config = dict(
    norm_place='pre',
    rope_base=1000000.0,
    bias='none',
    init_std_qkv=0.0287,
    init_std_down=0.00508,
    lr=0.00185,
    batch_tokens=65536,
)
MLP neurons of a small language model. Each row is named by its layer, matrix (gate and up: input weights) and neuron, and shows model dimensions 0-255. Each number is 500 + 40 x the weight over its row's rms, rounded and kept within 0 to 999. Numbers have three digits each. A neuron's up and down rows have the sign that makes its largest values positive.
After each neuron's rows, "fires on" lists the tokens most often at its 100 highest values on Wikipedia text that the model never trained on.

L2.gate287:519407513523536505519558447500489543563482439484534504510473459557430464512592467538459456524538544495461482508463537375528506544480523541542485530462461447508428478483562464551498552496531472509550523523438473498488464493456500472559473436498484506580475499577520485505526481441534515564506503471543549548471471568496535652471457509518521466486475449441491450468454470511526523524535474537522529475513511548561576512515433519524500483510530526541453493552512535482468463477478437515534417468486463454561435558542487496601469468537584558417490508508517449548586568451503442503497452538508486509559487490471557502467501515532509443448539474505518472513489517471517490460523514466516527592406544551441480544448479507498475505458483496544548529477481488496534503474543521
L2.up287:493585507449492457526509495429494530533490500457469548470479495528451501491484462518482558494498417555505538437535438490608515530481495503425555460518563565461491526521443475539575441505534578490478512452534441462484545518490532503429523542511517495516540507489491510473518475474515555479462464544460525553487473459453593482496564500538432525564458426464473570449473457512534470432432510470552571438535474431532545517548483448481559486514479531518471552515495487442470502531474489398468524486519505515536557508507494504488516514432525497497503504467537420480606496443516486470497438516497463476490522472473515487476499467471594459498469486495455504477469541470563510475457519520446560470407526539526467445407562498452504532448565480565480563499499504535572422519494446
fires on: " with", "ly", "after"

L2.gate175:468502504469427474508424555540607426410469526500573522482475498498514508476647543510508521527505522516529461445495448467478525442468550429471476550490522512457575513494469474572503440522406533519438531516526482499538483534504539453542456453519480503533489507459525454541423537583461480502486491479497582524552528515510484393534502461550507513468483602551479505502490445477510541511528478535485537485461454481521497501482460482511526462486480457501496446515497548502528549492577499471504432502418523417456493494516557497527609464464575457515496442583508522508582601449472443508562456499538543493500526491482474470504473441468521537513506501503456471508523524455512509484476572436584461490523546497450539528539528471537513414510507497500518495514463486523511535506518454
L2.up175:503549486501473461435515547463554480485461490483522503469471482502537530543550463561475516514523424497550584484420487484533480554505549497506529562564545512430568553508582530511559505539418568553448472502524496525565511531502554491555518510509490550494514456471530528481492492531503453429536472493491521496493507471455623484549465503495486519501566543484440487537541492407467487491508498565470548440474578506559484570510517496539462584514502468533496476482479523555566530510483409445570468497429516431487458516524463541506591537417528502483544470558515493526534527528455529500530477513547539450502570527531474463502459444451464523455562480564527483521527587527548503501446494469539424506489488500565537462497529480514419477523521444563520553561418513491505482461538520
fires on: "s", " Team", " |", "en", " details"

L2.gate284:463515511531537519502479564538483502490503467492495500473484546527479529461594510522499548569537444548506525460582468524446513490537488571463551538540430531587540518557542526528477520502525530549482487560477475498509579432438514567462553602472538554506486448484410501459482461505566564511492547422493482498505456490538490433502461493514503429462419542469453504479520512538478446487454424375502508472466534488451502558601543524504467473494442505527476452562485527480465512489537513480514548576514456537532463463525509443549491518530482512547498421462509507529574542479573536483537546509451466445491461551477486563449490474473451528446511533492494475487417487508559551542517528495513490488564549476487492552449416478461545471502525483571491491542439504452523441511463513
L2.up284:525531540510497512500586435474458472544538526434483477460508532449510549431503502491495491419463500566457528456489502479489540479566468497513513500544447451470543513433539573446503528493486450556472518470530504527533542460495533452521471491449508523493488477463568472503536578515416467494495440486455468537496456428424481564536443531579502545606447459484508501501542541530428437506585456540453530543498485490433567492486495531496467567475550471491508515532602508482538499541507495494516506523471490477475420560545487431492497564517541420501442499553481479521547544533553488499449500465518470470579485498470449507480534496556415535645524529481463477526496485436451479500455488427487453534517555515588476569490465474454519546470535519475527518518498493533541479475525522
fires on: ",", " ", "0", "2"

L2.gate111:537456512524567475493528490512474476443531445478450454468517518379451513525507444547501469550577526514436470448413436528494499545545424435416509433518517525558506463545541479494526444485473483520477419483531445507516566466479497491377473534526528544493524501508540516530529412509523529524423500479502515520519498510535522472458494485478376489506512437532575483463521499453488559539502482514475565556466493515531475498518563468486473441503528583531503505555500466428502499537486471543414524517480496464509593478505469447508486443504483585506445461444495526447490507506486478511508529449512518497483486525529525476584534556534544544495486498461534533561456457558559582584467444558509544447507472480507467550504500508384524512501525462510551482485512530480485498458557508
L2.up111:485435529502478534541467454580454526458485503427475523539508451429550518551523487523509489527502515447440460549420488498528515515541369518489516466501506544542501464482587478410472562420455512470480470531449518531475508384491437474422479494510448531575498488556511524517515432471568515491481520486503462581468511419496486534497531490536422553527525481464540517507476493500477520534439430462575511460573470480509501465516479520468446572583494544471471454520497470527486474466464586440431494558514500538468510464483484446450481416483544538480453522494482472494551427487405415489549530498532445463447528572521444466470506530485456561568485488460492531538486527449558495480521484493460536461509503525550505459481474468503540523514504547513546509490515510473479476448450511
fires on: "s", "ir", "e", "f", "er", "ra"

L2.gate95:397493459480478486501466521459532539437478513529533420527525536519444598521468489572523577453451448423539499515503459521478554534475586431533504522561420544534450519583516454518528456471504501549508507524493564483513507499461531498486473494460484540510430434502526554500482509551517475497578473559523482453518502454463597587511401532509469450549510496516524510527549418478521489448489513502496501504485429538482444522574559555509492484488524541494466465537474570505567474516564470433504472524534483443447552467504538493481452487516536492462518463499589541429449525441497570546487530475472463539447562473485541540468468533500526505538475458488491504574538514462569442532492493503498510510569468540533483523517478550555532420482575531494546498555494481518533450479512447
L2.up95:516478500363531499518490523519528489553442553489473485469520460473541545468530511520562494518489449426504446511458491501480550480507594470575511478518515514565495457547546480500535486525531573468486478449532530591452394507473467452564505527482526526591439455454528460495495461486491409483516541538452476466437493519489506548541403534455438463491505448535512485489590487517446476441562514509429476456512474468512468459504572497546529502526489488514498439564446506510521522537448494460495542501472503443423533524439478553491465522463573475477523477404550466506468507484503438448447483430482520475525526492451484494486529495529529489508469413456536474488470536502511488522563439465543495546557485588483487551468468489464570460499527486546415452490491476534591518465494480
fires on: "t", "d", "n", "s", "z", "k"

L2.gate462:490418489561531406532565384497527486573456416485528490467530485482492547560447462505572490516519542475578559482488499491432534529508558464564515463511501532509526492444519474531564480476469528448575479526446534445507456504520514467472538535494513534576481504530471383526520557515479490473473460610552518435506498485399537543517545517500513515569462548498507542572517542467525517428444451477514467546514543532498537472431515502545508513510472554408475498530457479536554442475524479524486551497467530489440469496515520438504409470464525460490480522511540542522541514550463565476515556474442520576458539497530486549466457477508556442561454520472446543461503530511501479438525572430493489462504505548518491429516515515509525558485490502534502467509534504559520552482513534
L2.up462:564486490493553425471530468476486501581434447507547445490401500467507446470478534541573537575492512512456522507565443442460512473517482521514516444492445458511473500470494607524468500465465475472535494445508576565521508535459510496518451564515538528518505506534498490472505535473452429509468522518495432499488476519479495473509503534526465516465615437513490570436459415511481454461489514515534513485515558535498562447481580484532442550568463472545495467542512504540564491443492468523505521464438443481440561473444506473481465487547548556516533453523505466556526544493447576524479476411466558548568469473475514521487372466456542498510472503494503508482471443526461500572544431510528446450525440529488505519606507483483476444459483557495512472475492524545460501516563483
fires on: " "

L2.gate81:401497487443445483468493542507456454471511475516488443514511500530453466441494520489530536494462555517450476524500498457535524434408443453536472513475464516495537452506505516504513454476552432541453532582488451452474416442469494501490472514545557472550479520591461560478480526482450496501604497529498446521573590504531557425469442555496457549456543453556477479495468488487461495515520531499481479505542541541503513463510478485439540419498530527481443516536463516481587465570419473507504573498524459539456534438467496463482477502526548438494561538549476553588484459486507516409453469452448488470474527537553532547521508561439510505553506496445473505548511496529576545497488486509493497500509448485512508541415492536517474504428466497482499542525501502470471567602406526
L2.up81:456448611531538529519553489481476524498556425511608437529519475482444481485555499510447484599426465462512465516491532558552523501522501484553508552453512467428488515555518486551558510440595490434519464495417438458455498440473500448444431467475471444563474566528523464501474490502520471507510517475519559518534520467634564509465504455476495587468459538487511539480526541467507499481472579504468469416460426561482508508483513503525495494459456469529513475510554550479561447446481570507488530490481534499483443516449468540495476451507447426530528492552477502560433489432528488484524533513496467465481570531538460536527495515494495486517542550457484446520486455567525473547544503479521423497448539456488503420473461464512506501491536521566497483491513539528523462523509422
fires on: "\n", "s", "'", "ed"

L2.gate100:511491450549537535487508480469546553455446494535432489526538507538507491534560598519554520482545486557479504505568562527521511549498547470506504547534502475508457504514461560498457470518470540482497414507508557552507513527478602491553434482469588489480454467502486615485511494439456440565502500550502540504479551422485477481497505511444452528510520464533502488548544514497569442486417512500477467408553487502513469447498463492460487575507468503571536556580546517478422472484553439590464511451505522460517490511536565526484569514575529577492454544459536596487489455443469512476477461455525510527576546473477504480521451486498485514466442454556409508463463494539513490499559469495500535481530468476506466541534460482527465457476443496469545449526519426459494591503516536
L2.up100:453453512479511570538487546504454516501470474479511493481476498501459565449495487478532547549548489536487487542515500468490573467491662468483534524482536477548405514527537563470516432474441478480512467444490486558476521536508548478524450473460575428494546547501537481578457496501451484479607527531514584520534491567505571459556499523520501539518467565526479515563530507467501495490546547499562517452511493538469590504495443480544518467484447525474434453506487450506480507497490418499435450520470538569506455505557578543507452499458501558490595541463553549525490529487400465508492512434541509434484466464509468507421496494511475482518490527524496519517495550549478456493561477507482529503548592500476501502488451506513550398548456484447505456438496484511512578443493529
fires on: "s", "ers"

L2.gate349:542532398477476496538469434542477599521551512480477507529555559422530549508556557545500512462438427535446409449536513608512479503536467539480538520522514483441523550542521486574496513547483473519512479574477455510525517518482518452415536506470478557500494510500455511494549468506552515459477474423513529521438494476455377498488525507574487524486483512554499468527519490523499517540449469537417493417510494414500474500524545525552502515513460469526534497540516485534561526502508499547536478536466564534529525440515574464568488441443528555423491548516551589505485566587468460445595569516519513526563509482522531561499498480491451468491483490511516510499473481437527531522518545511487502525401532477517511567501472479507564482531529431510490527534534520492521465529452537
L2.up349:544488531534507426516517482502532496478489506522472461468424467465441488501501481533520492502485523449450454424461453479484463465469463502479505549481475503530474542487509531508526532443527538512490583475483448526517506488569521496495515550448457549469522397454518458436478539525671475507434581477536424432485491560473540476498524547508499535513478496489517565520551459493414527451464507477466483490499555556479510419472511498507452517510480423453491517504453519487462461456463525524586522513490413520517493508536481459523480481529498521469460528543523555448564555449481469506536535448481550502443540560550425558489475463508546594428416495467532511463451471545427486531475449494511400531471530568452504561446499485548559478466548516553508468521509549527544512540501445
fires on: ",", " "

L2.gate424:537565487468446485473487455490482462541441528488485495530471515434549464485527513452504526461533435519492530477546482511559507474515449526532538576494493482512489439578549547508514449500453552477501514549497443485553511468550562556442549518461459406464543550558483488565418432459495470527481485459515541582552543450478547507501413583582422520504427492550533550447494505465541443482444531455490503452469450564494476542476498449499502495475558524556437551461464522528531476479577461490508548571515560476540454472526472499487482564523480484536489474538495555544527449532468505423547461497469418471427534467563500525518483471524513472489490511521545456467528523531528482502590485569483488501505552480475545566466564435517555494490544545467529533418466511491546472436510484
L2.up424:535478501496544436439476506449484458524408542446506509476488500447510443507546531476466503512469432487475570488516516471477529508511448504506479523523499423473490464483519502518509508495418535527489523477528538492521490465491488543410487580552503447503561525468546560578448564513501474445495484547444500548517559495514526437434402552570477539529524533543477554615572495514563530546473532514516530533462506512581496582516484507505435491457529443492451471548499555524486504501521548451436538469538532531476450488511448515517504534510510489513552443476455617487500480532575514450484503426480464427477495512511516535537532507486483514528526575538538508534501459516468466501444487554606512491559504533495579526504483472425471501452497496411497532432544498444597441484530463
fires on: "th", "st", "ed", "nd"

L2.gate351:564503428527564496522568387467471495462517561446484539525488548488475506595523573475529518542581496463492459461480557568615534501518511551480486433530508466454491494495430485547531515571509505455537507494496546476538496477487530470469504491458514495468511496541522541467518472480500540577466507376481512567473516556515511481504502437448478414522532469519526450587500538513410534528482438512581457470427542412499462558436479493491470498500493556475486511531503501500482525516511449448424459560525489450521529461415517455523454496519576486477559516543534472448553463466512557475521584517445484522467477524558515502459514548471517477491459509559522417502482462558481445554521479473475436447527535465455471539517510491524451518459472507475529498511434553458468513496492489
L2.up351:581487431523479546515561512489504527488532552480477453504546469437507560574480523465531542531563494552530514474479536484546531480503577508465496444515521506442499588522446457459493483420470505451534454521426460507474515457473451464509548512460537502502478461464494513362454535454544541579480519538495471552478469564569489473499483464398482459476503464518558476502505454490402445439527445487546432472496557511512495570502512495555460474474512529505455448469460530505524425527485503485467435510441481537510458408552477533525479507548594481459488535592554456517542484498551548491521571474513543532525449530527474542525511498511516513469476401391535447487507581542534461488529506475515424500501501459528510472538458522520500511445513489479466497509486519474447576496508503
fires on: "s", "man", "k", "men", "tern", "y"

L2.gate127:476435506497471533472528545501560484499453492512530547553489610512490517494511445468472472443494472459543601458509451444524502525447525433524495579507448504486477428492551489548467466552504440474431525466468458521492445510563561513496533473512494438528563533507528519559477534540547447488493508563454568444558535466417549488510460491477391495509473527508420575421463564536527533484493511462512522497518461454522517475490489442456546458512459447446573492547428460578522486474481552522500484432469535514478471460572462487459464530593502574472542487460536509513521506512503467537546546468458470456504547475462475478522517474478475548534559493509491539548453524474577464472431541482511486535588516512493496515494492549518449550499440486502493588549452443511456457461444511
L2.up127:460442517571512490489496555522588513481462432519559511466510536533467454483531474514524547497489491534527582519573518531517504487485566450565486562557480520476483462548542555536465476506467478466389510511577445515482468480543535506500472422517487506464463540488440544528498545441563475467540500521442553386503566461478545488502493425469446428485475490487461480499443508553510552509464504483470472448499550512497563405452459470404485494489529472513478532491411483567468493495490552471472508408491546480508495516483483485439437553610462500512514509509445506471472498499519430497506524501622559484436543530426508537518434516503537517505440481529539545475540501503506452501439496541501478570533450492511539466499486537450510519523460526504531580553505460466491531452442484
fires on: "ed", "d", "ing", "al", "ies", "y"

L2.gate217:550519510555552514489479428497506560463483445533435526476466476516454558532508499548484445532527532484486496463498505477530413543611532485453523515416478473439525543544554482494526473523444468509501475473439516455531530501442512508447506521520491503476506511529543425499548539477544499522531589540470481494485507499506492470509480550555499542446481568553575429560472483468579562481526473546506480437517522520457429466516455483497486497540521459540454358540521503534486517520549554467465572481531451504453470551491587520517451561502549427496470471484496562397514520467527542479464487441495512477577553492436489477544487458550450491437504527463469525543417500428449564489493511558474504474528448518543447508574542498497463527489504500510526564470421536525505540558543489
L2.up217:449473454561528409429573467468541483491457487456503404587453402526526503491510498465452470488485499506393474528456489514485446562536431522538540530461487502441519484480550554509471480500466480529518540489489496500526464555509482547466414514488529431450532530454533524507516502492507505386536565583466510442501522511542555481475468499516427566515510539570519469536475537443498541477473489569503531445480471546520464522512434499513429539554520462443562456521487533469528406498495486520511533525510460549455556482465574479525478509468458511500546523502524525518494538428488473461558498425483449481494516471483478517461486445504410459516490566441459548549529521520458477506487576512472545519499474525504505472565491510545425513473546510550546493508553525473513431585589464
fires on: "e", "ne", "en", "s", " Monte"

L2.gate360:526589515513519545504512445563506573525546509476515468483503492543536481472530503484504512490456524471430553501494434544476420516540512479548513516543462545485580497517537507521497503451485490492500510498447409515517574506508523534534492517395543493607521536516532485485564505497581476514479496531488540577459503518517482578469540515449534504566489482514483434491528491467436490548512529547459447490438498463546482459601490497482533527503583504458496431462489560457502410549478448543445509532473404509446549545537523563538518505503456490554466541501464508482489550542506422490515564438554507505527548436537543552438480515561460480504493484462516548475416520438463442506440497484551549494454493461580485487453439506526546473453576524477542506466580523513522462455545539
L2.up360:608508458522536488496573503484498556537479507494492502539492501476520531515563527536531516519563446547448486420562516549434494570528462470503537498558455395470515535519437512488567469580485546512446560467477535521525475448487499495512549488519522508500441474566517562391511569464501540571453487474523497502549469459484485504500563538560498522499502541588495487503581500490484497438470452540531476464476446469572452475410507478522454517506467435531500497520425538554555570500457392495557525505485527414462456449496512502525528517533539485495539489509532521502511456545471530457474521448457532468524504452541485573528524551447473458454462539569534486496432498517478436450582521470514476553538468590518483496523517541472481437496448496502449453510456465456514535513457530
fires on: ",", " ", "."

L2.gate350:531458458523496530520491503499530452509449494475508469562493579517480498457447529588496452489478422514527571520454568512501504539458500492448482553528506572487580488540580470485559473514497514502461492466512497486528553485569546446473502484481488491463587530502456452571535485495485514399433479546482579537467608458570400497586469515516490486581465495434456520520479557448491490481544515496533522441531457479557594498478413464488495506483542491529482501600496481475515450537500543480558476452508442492509454463516518443460490542458489530575517527512432468513500441442497473433493466528550497511526478519495549463437485494482476524496574501548511545464489500518514563490452480505446469416446503503541449516516510520481472594519472473473468443505585447457507550490556506
L2.up350:548512512486546503496551578495416512489471472540500490550480566525490540517565472515560531564524554540573550515505542492502565494518550467490499578507434484495524482547548526491505565491442439496494445440464522472488551539529484500558520479434485534473588495551518479518495461416443450587457451547599549500515552509522543525535468544504424451526472415543470468477419461562428509487522400492503506401533540504488527485446530474445468503427494510448463411509492507530478437497479474452509547524479485510452530487511503531521487498524492554486460529461520483523447429420544500526447515559467480501565487467489499472433452551477484487524460490521492498477474508545438514557512484510465461454552519586451480542527433480450507546529476547483467538502561551451473541492488551
fires on: "\n", "s"

L2.gate225:529548466448509535541431434505525551483474452516457554572473530418475520560556447504552545488562467414573405531499511513566470528537523540469576500513553527474517390500493524575562474478490510512460514537558483566478503518551512452512498510530471440502517499525456487496543513547549538504411536489487591544519521607530497472501471480535506492537408540522532504564522530487472545547503569600490428505440509492523456541484496525485513496506435512516476496508493479500500494509505475515470493551461480501454491497585445491453503483523506511555465485558479553450552468479518536436506492515477559573511546450481499451483417466492421538456453461496514549453540474568514546465503483653514469502538541539454502448523488507483469520467484530500469521549455519536533489510516532
L2.up225:555555470532544608484489529527509520535505481542487550528473531471449446496552505508534506523600406485536475547537500493493530487530505459500519514510540410531508488519505525577564517460467501456517445469523527483474459448465496538483505444506476487449440491494474463524492501437540582467442562491459562530571543659531553470436479526502482455462436468524527471550537526501471472506505541584536501483463513478557550477426542525488430485601502485497442459545470544522507492469450483506449530485455536484430489573523405524475464499516572503553531474488484544462575539487458483473515451549473528506493477495517507522454481485531422526415579538543481482500534504528545451503522443521510503462445479527498501476555492493508507517555502536479437558552432528442485556502442509
fires on: "th", "ton", "dy"

L2.gate387:433446457513460558455527524480416519454520496532478486512478528545488528408586472524507457465432465523473478508461492494524403524507425513463475549448518525461478492462548484562504539544507471490558502506442511480515482506516499555476482525562478458490582461482480495563498538543501495623456466546520527481434551528503525426537533575580511512468459556550453525483470418490539517521502554500504514562400457463528561521461494533487563519539450500507499498485544498477483526545523535472480559560504499476572431543511415469516546517523486513507482436506447608481488431512522482527456512540408506500529525543441486469537583483493469533467519497495555481480493494547469529496494510511462579559457481463519443560511442504507441550456495451475484521451528541457436431451502454
L2.up387:466520471481456475530496573591480570408540424488519427511536515524522459519476513507536447461479474477491512496473506496502467467535470473463487543463513574511471495522566520534559452550493532507496513541573490466500484547534529464444493469570451476545587538452480463486418463475482406513540462546518512483569472545488544472431491549550494569531484516491497397554512456530515541516555517436493381602526467532481547467473504504488541495561466483539507511544495423458483487510541564514418488525464499513481487487495501481554517498518475470511564523509539573523513521483546450495463486443478488514556509482431524470510514479452509423466522505509595456460449537551466544493522489562518544500471469464426411480576496455506453484569540462417469502462534557457475452514498498
fires on: " that", "op", "amp", " when", " these", " after"

L2.gate205:544491536500560484504540491483493522581488427469401505409556530476511517473559533558540568513549485476577445498470487516479445518520522508570473514574503491498503554557536549491479515453495427519493609529499511511494479459430522495474515431477476486512432469532489469535500490544466407519467491421600497538447503548462449551469474505468446499523440515546551525472494507451502526474550521473513541614555468555560490480391505506456508523491531497525547518571502539474548496468480485584530530409523421560453496510474574490546529445553516525480505546549506491519450516490440497475466463485471441540508534461469482554469473472531540523499488517500449485493471529469498484524615482489511470567546472527555541554515437533510507445466536475459491471464530515483531478576507525
L2.up205:508556443584501527578494509525539456558461494508490545484501446536487500515448449467499517507472548557499508557509460442486477595457544546546481497536568550538492576499490577517569500541493512472492533547475434462432546541552479496436476473494494437539474500482583493559449535529566479513445441492483477534533466502533514519552467456528449568431528490537507476466524471484467539561512524491512450487577563600486463495453505584473503495507578491498552543468457506450508542437524490499473495458525513482537488544481506497507504460479456452475566493400603517481550465578474496466434486493479514562568437516493403453531532500484514501522442460513551467534446469493470525547514478591479457516485445488501518512473466508428480448506550464461489441474536536513428532458516457
fires on: ".", "a", "ga", "an", "al"

L2.gate167:556477495524473455527492506510509610455521533456518520515531471505432492466469569480502563522553456502523480493519514509462480493481472538496451486533526488511479513459543541446503523453579494455449479483466489522469559576492535554584484519475445512561485478512531423477565461510535496489474541529495580544459446507525509529488536462444568494532426458497502545544478454421561521517483567526529588494506530447616498478531502527496552535531465463538460522516510436567501401476450522509521495481543505506463458491511448514498464500535506547483529476532502501566519489521549477499411488533568492547554535547540463565523433441511485484540490494537445469503483530491448449422468488575513439499469538496499398538544580484466457482485549587426547572532497496595550515502533459
L2.up167:497493461562377454535478505482473589522499582465577509501522463444415484507456569481503508510486413531515503458514539558505508537500456480470434496487521510551403459437499490521513510473542492489471489488428483520502545463442505526565444461509494488538441551547482485504534440462540559552473563548480524480472470526500554482474527496485530619507484491470493546551486515420520491518485554512529520500525452399563550475496480520533497493509476484515479541553532416539531536440491489543527468459508496470556479480514494445504476470518584532527500451547569502552545526515468576493434450537497490467462510489627560559520498494507480470580483515497474489522534515479479461467511551528493480567490528500533399518546562459424475515460511545449495587517472494581506456493513522
fires on: "ly", " of"

L2.gate98:505505534511527497520478556506486601528538456527455441526545427526369579457481444516457553536449515477525534475485428467462493483481466503492440492528486541453490581530510487542545512432504468466565534482514502526478476484473522611502452513547531585480592492499524483472545462482515493577579549523513407543452550563470495447564496445506514480578476565548423438468537509513472484427538481551436529509468480512453526398559514492440429536551503585514578439456494500490546474544539556492535502514538463436522549531479492527459513514500468527471461408490440477418555517507482460525510479452482512487480456468491492482534500504483480464434517516502538523470536507502513501545539481543518506478513523424462491576503489535532496503467494496454478455486466507484545513513555481
L2.up98:474460519534557500561450470517463531525525452471461458594504462475525486541591505501447465474511450538549487491435460501469514528482457443514524464495411414486544462504460495563488523468429484479494519556566515579520424470526504513530453445458460495506573513449549496487553493578453469501494472461512543517463465512451499492491468547483503552531559533516394435474487449461489502466579518549461503489463455489571483449503476542497474503526479454523483488513531415487542384551463512535440414489482481460497517528475417482497479453472544486415464442518456488561520488482513453503489519534516539444482520484451562488506547527529427496455495454531480580451560543571437469497569444499546506530486532495500423513521450477513520453509524497528482546556551550544452504548547519
fires on: "s", "out", "f", " April", " January", "w"

L2.gate149:476560516493509461496556378427526542537522458494478452466447527502517515468528493574535489544503460521491488481467508577489571412461553529447513494487476485574480527523481511524520521502502503440574488525511499543475471533516453485481491491402570454470502439512476475579545518507475448456481500496458448586475481522477446490509514538520450542560509475502522468531440461471506450463450528516468453447550480441452531543518602462419561516510585579480492501519524466560497524466466435510505476514534430535524604462535500498583476510451502543579466423490548495438449503480481446564479532484496503530526524489446491563480495462541443460589502489458478470513505562513456478519509424543455544436539482504539480518501466417463540517490488559512522479489546477545517539505568530
L2.up149:511505495506461541467531413475519533526461488513502427509545475497522501507511512491545504522480440508422516530458556571496518503531474556521622538486433530543551514472535468490516541486474568388506432485552492585477489563614453498501437578450577446551548535450450470536517561572457477511426540455545531513489466461508513528546476535515549509546527439509491442521448491418435446491462512525476536448519447464519538478520545578478512467503518583559518529494531458471444502547446524495509473491516464438481502500503549436512476529487505493544529482513519478523462532530493356596465507516459555506515520476517492484452508491527475500472427525519504476489474508542472500503482459541484527488514484534531449553582494469549497596514569521503452455504548493524516524466543511
fires on: "s", "ly", "er", "w"

L2.gate414:473521443529588557492482460478457545552532483542485503494498566532443501515483546473475531539516501512481517525456490475577475507530512522457494455493497542486492432570513520472510537469451546555420493478493483506550524486546503522531480416539548542520526447514475495462526508477474542505473435482560481455465558433425435446435553432508476482460497492481497574454498606420505485384472542509528446447565437514437502493524527480425507511476447479412501597551509470519570435509502475519524592496575462488466504464489520427493525462469546598528591467497573494491489457446472463486466564469546423539467492466498430529465468538528508480465449477497509440550533510493449521562441468495451452500522548544513496503487518467525483492449491480471494486475476482520483471467562483
L2.up414:556477472483573555540575516530486505533421445519447463503522493510506506515499523460492490519514526527460529518543475498483523549517532586456560487527564453456486505548543509496541525476494584511436532524525434470507488500533478505597535425529524513493470504540519533457514458458482461450520528528461479403427490532439446416510550398513510452522539493467507556511502556478530482467473531503455432440444445490476548443518495480444478525512406552409486575501472490522508474399494484539518537462590501510484537451455497465519535460495479546542502520458560449446525561491447469555510503524554476514509460453552417533449446560493551476465497500524503536540473501469517563546423542500484437541561520517499548506455513556495512521542498451518481457510476443497509497388552509
fires on: "es", "s", "'", "š", "ă", "n"

L2.gate452:428469489504496540547575539529470572460547488478565423441501442500500534502513464558454463483559526448596501471445544498498412461552514530503577548443504528503476503520477473496527551533530509520511585542537475490528489530441470550536530465509510567493510512541568470458540465506499510510444542493575514593461421493475531458467460502442521455461487569515589488524505507439493498563516525521458513446473554498503500531368541475539540474598506405529477503525497444457558511554478540537512470555615442505498541576503505488495539489493474453526526512542482494507515555483455495457495491509501546483515528583514519577519459451528553552475549500537533506542483461515468439538438463509540506488420520516475521517577504464525477525530518503467477490571545457470517492489511459
L2.up452:501469465527496406449543464529474488531486516531546510478390556497438560478462407481489514541603511483534488487519510578507513523530558532563512423544531513568480519485532481487523540570477459517486511441571452502494564586476517518500485491524507516498563468458486469483466456474485490497455507490536516550486490476497563542524574560476490441485434539531537511498527495500472485554513484459505531558511536500478553564498513421455497525554545465555511482537473467449551555514465517529558460544531459493508424492563551452476542464462498471541484523562519527556540542484511468388529440451524536536530512547504419503515482523489608476505537537536424587487488436580491454510513481485456487512493591527434516431492528530416563445482482501504471467508450525500525492466553481
fires on: "a", "e", "r", "an", "ar", "el"

L2.gate97:516546472486487451479475521561488536426464466448556467572542445466487503468515532462454516527507428457454552466499569444470506550466512542541455503495474508411490417497475476524552444521530415476512507523461518548440554456535532513556429428530435502586498490574495479524480453467471430556523505502424511561544526488547502473515546505551456504517467536479450537512525529473538446454547540491484521489502526550508480514479441497470492510493631503528515494496530488569497550537569473498523519492528607415462440501431536537497519548469547478461481530478510538551574550506457490433481554431469491504541551538439509465509506505498533502536537482490534499471498520550564482386513478523514525551496565491519443456545464577477510485467438574495524585477484516499491494538487475
L2.up97:510535516452455539558557530462498534592449454475486501461540552531574538471460500520529517533465465534602576486482502515558464499525594473462510492520454499500493491502528450478480441525476428421484486598481524507465492585373499515535479460538439532470504483493530502428507527506487526558567518556467540507482510533523523512482537482451546550486508476512499576532483554518541462545467524500507530543458543502549514518585482474534490536481547494490520455589508492482582440494532505500417528518487518496505534441500487546461445518511472551518491507476608501571570478515491509513500479437532505598558481507500478592498418416476504511433474459462508522539513497507507489476440559527508454569468566447509515505483460536473421564518504537435486504481492565539519481546507452
fires on: "s", "ies", "or", "men", " details", "y"

L2.gate77:567520533516487534475524481507512526561534486469519574534572534415518493491473478450495536531625449495551563503500499568589493545522480566473504485541524492518466510515457471589483497521539481527501511537517565511492503467521483562372481469425509426476545462505542470481497494495556530578491560532407534522543446543491483469496503401419576516432488464456454487511429519481475527567467499496440500531458520526504441527470490491515520550557496454517424439469478430535450490478526548423454474548413466475511486559500503453490461596536520471442487514507530545484518478506511519525533489445528459445518506499480491462512574471575476517487436511454432544481520472575536553473521470518477479479428504481493460528522534467524506559547465504482557482481509502485487539457456540
L2.up77:546556536521494471543501546541578537474592480538461501491523473534548514549451488509480480505507453516552471560451520486545547510444466580453509484468444498535500550510448468449486498464491517548489517536576605559482511528503534577457428543496442500483545464492457555544482506571494477501598467521458538530572476584461472569481507430562485567491465448475504448507467477493446525542535534423499532552490555473498499508505484439503502522515468472554441455365541477558455486462484539477465524526495491455534510506556457523497521578488543489456467488490526453537583483546545428494578486509561531520499454500534510509535487501566495541566518485490458554547502463574540441439532464447570556460488534487505475559503525518503563549489486538506510502461562496472485462503485546
fires on: "in", "g", "er", "ir", "el", "h"